config.yaml
vocab_size: 2048
rope_fraction: 1.0
init_std_up: 0.0555
lr: 0.00733
lr_head: 0.00683
MLP neurons of a small language model. Each row is named by its layer, matrix (gate and up: input weights) and neuron, and shows model dimensions 0-191. Each number is 500 + 40 x the weight over its row's rms, rounded and kept within 0 to 999. Numbers have three digits each. A neuron's up and down rows have the sign that makes its largest values positive.
After each neuron's rows, "fires after" lists the tokens most often just before its 100 highest values on Wikipedia text that the model never trained on.

L3.gate200:560521501467506505556519519532508470479550504518549509483430543533444460519483499496538518464474477531475514577525569446434511462495427476653492451483578475501473490569568460547504493528537524505546473506522543554507513598542486495515501476533421462511522542497509472528469521443577512545489420435544432535497431546528457487453507557437518562473454492572550580525488568477462474461483515553517495467428519526493477494496444459525478517425518484494574474470491502476511505541553564557510456476485441539514552475445530492488521486562485551536451483510481481565507485507538515448
L3.up200:478474465474456564464484466475533500480541480515507474475546482446497525474536552460499551508455462537521454536493511503527462448537555453496445532493514481575515544497559477480542423509524473570487557489470473555519547471490438496444520558522501440470429542527485497389563448479572439513521536422516517503586532534461515488470437520478520478457516434478506446554550494455441550498494506485499521511492439591437456475484528503491481436535507521530513512578582569566441403455546421496477466539504515484495518465439426468511467479545475504530488565546481454534531513544449482500
fires after: " ", "n", " L", "er", " M", " E"

L3.gate303:501502510503498498508541444485459580480435493443529510585472516539468410555503568423481451530492525511495497539513500481516455526502464435538478541458409496425517468420494530456510470465421478485467488457502470469550489563524479495484546551508502535526450537485541443556526428539456508488464537530512526530467478546502498437519514484514517496494464420517557528502472555616482506438534567497533509578498613553506497514498471529426454540504508487570456509526547568557562459454529455497522548530491515551529479434518590515491550487520496471526491471522571479554498522469436507471
L3.up303:454468426495499535420463536551468508502537440513474499535503506535462537571502459504493530490529436497552486485472512566497512453471533492486497436487514485436478453518587473540506500473439481523510454490508547456556520495522455446518497521474444496448509476555506425456443564603429445483469509433477477551520415482521491476451501481475453537577446563472481550479485511479560549501486497449446544467547513463557484562575494399501463525539494472512520485492502522470464489556514445504533448394467539462498558506528543501444509493456498537450533427602476560469491436486497518511
fires after: "s", "e", "se", "d", " of", "ne"

L2.gate391:501500531470513459518517535511531533513496512486476469523513519477445462494532498493471479570602517521449546441501495490557448475515482489537482467519474535500492485537482547547582480504419563413525422423465511520549464538506483575424483485581518448513486445529514561483468543443493538510503472471551477500458527538510544455579457449500536493520522512551529403507500510504506458460491561498491462478423533524494593512574552531489477472504435562472471517567512405489466511575489552477491525499561545478488455501511500483474490461449609458461469444505452484460468544474448444584
L2.up391:514464618520516485492501466570569459464482451412489531554526477525490472463518504549480387493508516569494511522569457490482571568473510479526502472490464512491453435486488520523467497482500527441453519512427503602473524566553537499507542440498467499536543417480480513442524493456496477483542449497461393513449522502500449443561517445549537548493492534546498466505495483576517476467438563490373513484549506456476582547499505501458520500507513486511518506534457455508500496475527488456562497534517425480513489509526460486529502504521565506514476513426503446420545542518473567449
fires after: "P", " p", " S", " V", " P"

L3.gate443:534501509504552538557492487496486538518514577530538550472499494493460486580550493516556563532527583497514460500520500521512487521516506521558495580509524459449492469516484542488489554482543504548424500554501509434475504521489444477554551437487531449468493541485443549566532503458506609461528477556520476562519489504524456469514365576575547478475511533521493563526499434459533503498523455468519427525434469514470480536457416406516487458552530489461518515576525510525516548428447481453538517567539534581474485489501511455521513522484522525544540530530500492533568495477551424455
L3.up443:527496426442549516495465462516518541468499530592556598480446477467500461437480456601478476493534507496471475540498468484477610473536469521516534495496536463486553523520492533511510503490516509544448466520480509467428577491506541551457493505500508488441536471451520435478503522498444502539560499488477500479481509448560488453526516518483553455475539527523456452520485553435505412463520503393458497420518439485461455505537453502512475512504530491455506515519498455553493423433498373474458517474527416452474393501555483448496515416528534524556518518504529493563496536474537520543
fires after: "le", "re", "ite", " L", " be", " gr"

L3.gate340:541519559537509496513483491514540485549525496446510601465423484477460542494579472432521513522577578536505564545490482483547490552510527577544477501502482421575488501523459493448526479560532480431503516503490511540488564503538499529508441430474497458423489492482458534525461471458498477508538535473474491503593541567448550499521515514504511475484504430507496402469426506485546542478438511545451626451528511489468511425461522547522517470544541545493540473555593512502521516448492533545466465494514507535522469490475555536411561538538523479589537488505487519520494565509539515497
L3.up340:460497534466476524485477518539525489509490450503442485528514514526459468575451489476492491486516464486412584458508504526499534553507486541541488549519467483554501505487533583436446521546432479402565526544510509530423455497492522544576544529467525504531416518563495481487533556436533478499551472454520522448554513479526469445577508395474469473502546458541483497448509439561502423450483478486445450452462532495453544501502468443453515498498482469428525567539524471503498552577497555478545511516570510526549543493506481483488479525560521493501545524459416533570565438479441516551
fires after: " p", " P", "p", "s", "t", "b"

L2.gate200:494519471506475475461511487520445488501583556487536480452595470549561530426518500435493496491516471495497504521525553479441415444471426504591567532533475424519411472477464502556499515489509506514527530570443549500464505499515504475534519530419536573531499436507530506483519490446491506543495487515536434437504508554496487476494558429497522476496419427544500398479538490555523453356527515589503491520478461514454489435534567524506520494448475524519484525521522473495480444434473522523488429481477475564502520506464411492468422490482505468560515494509494506517460530475498469499
L2.up200:488509483485488453452510555540566513464516543542529506538534453484476508425523471496494497525594482437497512565558462475499563439494519513610480561544533485497457553508438485549540452504445480515579503492498478421559520479471508479470530495508515538475484522570535443568512469466438528429521500478460512493572555544460537461465470508432544506542432557537524491429431534468463506479514487539526481470450423427472553462489506508553462521468475534511455563481447544554500463478513547509492470527539454556489492534505411446519437529476542421533488487533478559545474445562523453515
fires after: "s", "re", "S", "m", "C", "la"

L5.gate176:509433540450469467451531514455537391449506489517522494491502582502428505466372554423524583492496505507461472487561435489528545467501517507476484535511501458515531484468500554543500547455430573514557503509522533475528504537452505511526491461479552523489505496502463480522517517500417542554407518444531495442479515519473491454478456493512456531521539458508481485519461501458555455484563467441475540541501535450470480435460464544551525459484506545500530521459495547558481493537574560423467522565429432434494545473526491528528509457488476456542530507481539533555445575432458429527
L5.up176:440466485443518445475497464486524473507483542487487479486504432493491513543508452543463577447524458476482534597492463504537499495449484546587439459491562510514537535463525493520509496556517429531515502436510609465513517563482477522585503471494490500517506503557530443519467510488487439542571568464443557418513439438441502468486493494436515455500499492457519465496470520468580526485513526502560511506502548484517502520516519470445455501506478485559453559479485495452472470495454488511420508505476474516438567473480523568547632540547504548524547430493469457542479415567570485448
fires after: "S", "s", ".", "e", "f", "en"

L3.gate206:506480510605535482546568417528546543498478479497559479564475465513477483516507461492492532448499522524521492533532569525473504542558464474526529455577443510470513546507555476476531421515487455490551580466459539517530498479521486516405481501530539484474456539540513567498479458488575539546462515484566496469567518439588550504500540517566515513465552496543462508540475510495436527457503454486447487524539465500525580482574447461501463541501557497502518472539430464512414436494439483522574495534470520514406532530548518580450478536470568486510505512505459538609457507502492474517
L3.up206:531494494523543531444485467560519462474485475443493476540497548510507486539509508530513472509524492551563567398492575535550463558464432507507578489518528548540529535487463482506473423475520451538499492528538558550450434482525525484450513559466496500466517586502518427555515452512465547487487468506580482468488495459527477500442527412486457525466459466547459484545529520439530475499560497453448483436459443504470530574471501522483521497484487442524502515489430546456457556534480576474555460558576518519507554504508565629471419577551486476535551508552468535500498469477496528502
fires after: " Da", "or", "er", " po", " ma", "n"

L3.gate257:515455466481417484453546510466438478490464472585502552483510430602584512474529489467481497473482490506464467472490496460445481501459500527530448491505580536544509463462449502556521474515508545537446480530466572454554525506531477556533498469467518491439509550530458493483478511491507497493434440521464495494515445444475491522536449465542454528464457431511549528569513465457458439480551581435421468479552451502452440536465530466449469452484456499454470536457486508554518568528564535460521484481503471479564471537483451499507482477495507550553483489468600555423524447502558395516
L3.up257:524486478491475616502529495430444501451487540504446459485511477496489498467488513500491464537486481467489544574465540472514415583489492512520442493484547540449512525519515507519564502497438459492479570496503502598492518566535514536465475493558506615464552513500537397510532479487557524548456547505575532522452506492460566396535527490492434443465456441486504547464472474435525495467517545458506476447525564469522451523518484499466455482544511496499432508492445473488520494461531555584475519469546515476446439455448398510467454492472533426530441440502481452501511504478538469466
fires after: "par", "on", "e", "f", "ir", "n"

L6.gate139:453549460513503484540505564440566508543507521507464509465555458472539393500477530529513519489445492494425528522467511487505510401523501448432569506501490422474567525471539489427561377461479534480521522499512493497476534537465442543514460482535465485545531500546528488545543482490477442480512476401446540528473514488515493473509498502458485504511465473533488506430497554497518521468419543423512497496467532502496461481469511509478442392497480552540530441577431406463586492497540523514504493495523477520544500492520577395548481503487482570564466446473492435523527503528499474533
L6.up139:447483537530576555540533479564531560538572489482458473568469423584508438411490456503499513506472525534465475451496512479444523542560499433454514514469496518471505451450470512450488457444530483503511470536526462470476537469458529485396481515526469487462493532486443578463512437475526460497494487495507422493513453528463449464534528517473577541509443461582522540496529508432516535474560542468493488523449545492505559515552548495443569440497510451528494430474521484430513480488464596500490464530500516521444470504455487476476500485565447464456499485475582496525599516456583511535
fires after: " T", " Al", " An", " B", "li"

L2.gate64:470559454525491497482514523517485545500534469495535561549516544438480465451525583442498502480445532537500425504464423482466520520502485458563558484551426518443552468536498549515467535504479565562577530499489580459425472511527469445477519514571495476384451521509459457511523471493498553437506518429503490494475518485551509485451442433446510612470494572504501525521510561445483515502468507563455468587538542425481476429484454486471567524467498471521492500487479514450470493566516569510517460534455456486478476522486498507512459483597597486521485464502485503507512515475561482468
L2.up64:463484553492559519404486557531521548446531527529502541497546465416499450542521459407466505457532500469409569490506518448490551590462507526485517467464493469511477544507510568503496570536545540473621484529500539535408528492543481408538429567471440532553487480480543465510531536530463509458491534516504496525511509479603500472436470544487530490531464576489533513480486496517452491541553502515465539419546485487528533408479387455547557512452493484531497482510498552527514506489488499489450523522485495478526498515506547525470513535492485426554535508485448450462473523500447473444
fires after: "s", " S", ":", " R", " type"

L6.gate9:481460501413533560534563442519477491476446556499467502455476578468485443532497490473609532515455511462488449484506545460519448480552465502480552504454520485523496486464526408543432492567498494538567467493504551458495556477475494506523519593506563499550502391560546467479501486546490502484561504506492523444542535513556418527513370508463429477480516521561529562484538453481521513497481558521542527537541449480503499472452487474461538480476510555489479501530481466571473561502566518517534476517504489548521463492652503544539552495498482545522534523487527497511520509479566532501
L6.up9:534484484480517481555472556492544490519501455552549585542490513471439540449467467578561554542474546528525482487451513468537484496414533500525559470553538424490438558524518536488511539572562442535455437524498498521476529595476540418565497525460528467567444572511472528469531505552524508507556489529445475547478502524584531528504483514532428509487503458496495526553496501463517488469520463491468492547554456475550460455461548457515528527541555558537533544502566517484480547451461450534514510524490468529522433512554541454485605494505518502551504421521507540499525396452526489545
fires after: " be", "en", "t", "le", " Re"

L3.gate279:484462438623591457516494453440566502488500481567541573525536404460484497484443498458476532444451469491461484466508435482469512502471522495408504502534501512511428466464513509510400533417526464444548503508506506532499503488481492484460502537551578460443501488454517531524459520532488566432511494445570493542572527400522534509474436536475476524456474477504490480539551506497536555494477510484503465528564520504582487536535485535559553538508545500534492457505478534490557517516521483521599493500517455515557563481486541473479476464554557482520509451481422540564533501458486517430
L3.up279:449484508502547494537527443505467439385433502511534390466529448458416498541511499543557436413551417527511522512531502437511478559436469538440487540530552507523466473575453556497443465575486523478575468506424472474544435604523518465511525479581472432445495552505476540591495501502502533468484530457491467524566517464510501545516545495553520470454485503524491485510492522565481515514488491510504517518514552515541452543431470577497532492482481501471545545496459575538516467472436533484527487501500532515456422497554468500510524483468500532558500537500569491524500527498467550504
fires after: "tor", "e", "or", "cent", "co", "er"

L2.gate147:511558576518442481584503534473455530382474499464468514492452486491537488550461466486540533545532428508470591537480492484529523528501544483493440485443479479549432516447486520373527481563478429463495515512435525510525567520529499481465521454534499577502533523456450530522568518452469523579509477540460464499550429538480570555483516529516448530482529610514487463447490527484507436533515450529438457511480459455520485448495546469478540480529548528467502530609525484531554527507506485501510562510546504519403473504503542480497584496503515503555502471509513582488462511501501515500
L2.up147:537441510508553537545446568490476465485536477530577474458490544516519528490543453598484581521508456436474511428483420479473515507486506519493493496478520460497531498438495449526478425523512450478545508510434503545462488502428531423466534457500479530574493464441457485525491543462502487498445501479436455535545545508469557456567455543436512519442498528526466494518512584462525527524521529455531479480549541464496510440506504460538513469593465601486525501540531494491412569536508473452508487443474577502458498529563462529461551556495538546480551549587519515534496455497437568504
fires after: "s", "p", " \"", " dis", "ten", "t"

L6.gate150:501531466511573546503472499558477536505573542489514575519470464451435424513536505511537527455483559494502538492572532548516493470535432558544424421495509506453484488522481481487524538432516577472520490545496600560488413554427562441445513463519509503524402486551476486550529438453501507557423470559473475505527487528464588522512486527567497521535474516566466558515521464524464456462510518502518552481476479476480522508489469458521516564449504522521480532421465523478511462453512514556534485477532531515552486505433469489550494499515531566527525499511445410577499527551528426509
L6.up150:507474478517499494502491465462520538526476536508452501484479503447449500521572487472510507489524467548505606388564454535506515511575505528462559482537541474552570445564509498565411509563484498490466485452518427488491497522510438533522542441488431462457493481491439524501469485514524501435573521446543455585511439531471466520472462415497513478518507424480519547428457496493539508486500489522519511515612525458448489494452486556511464467491466412486453476495510529561534544535511602515471505468541453493510491521481559539476540479460553572421511554553454528472529479488455482560
fires after: " to", " E", "n", " A", " On", "f"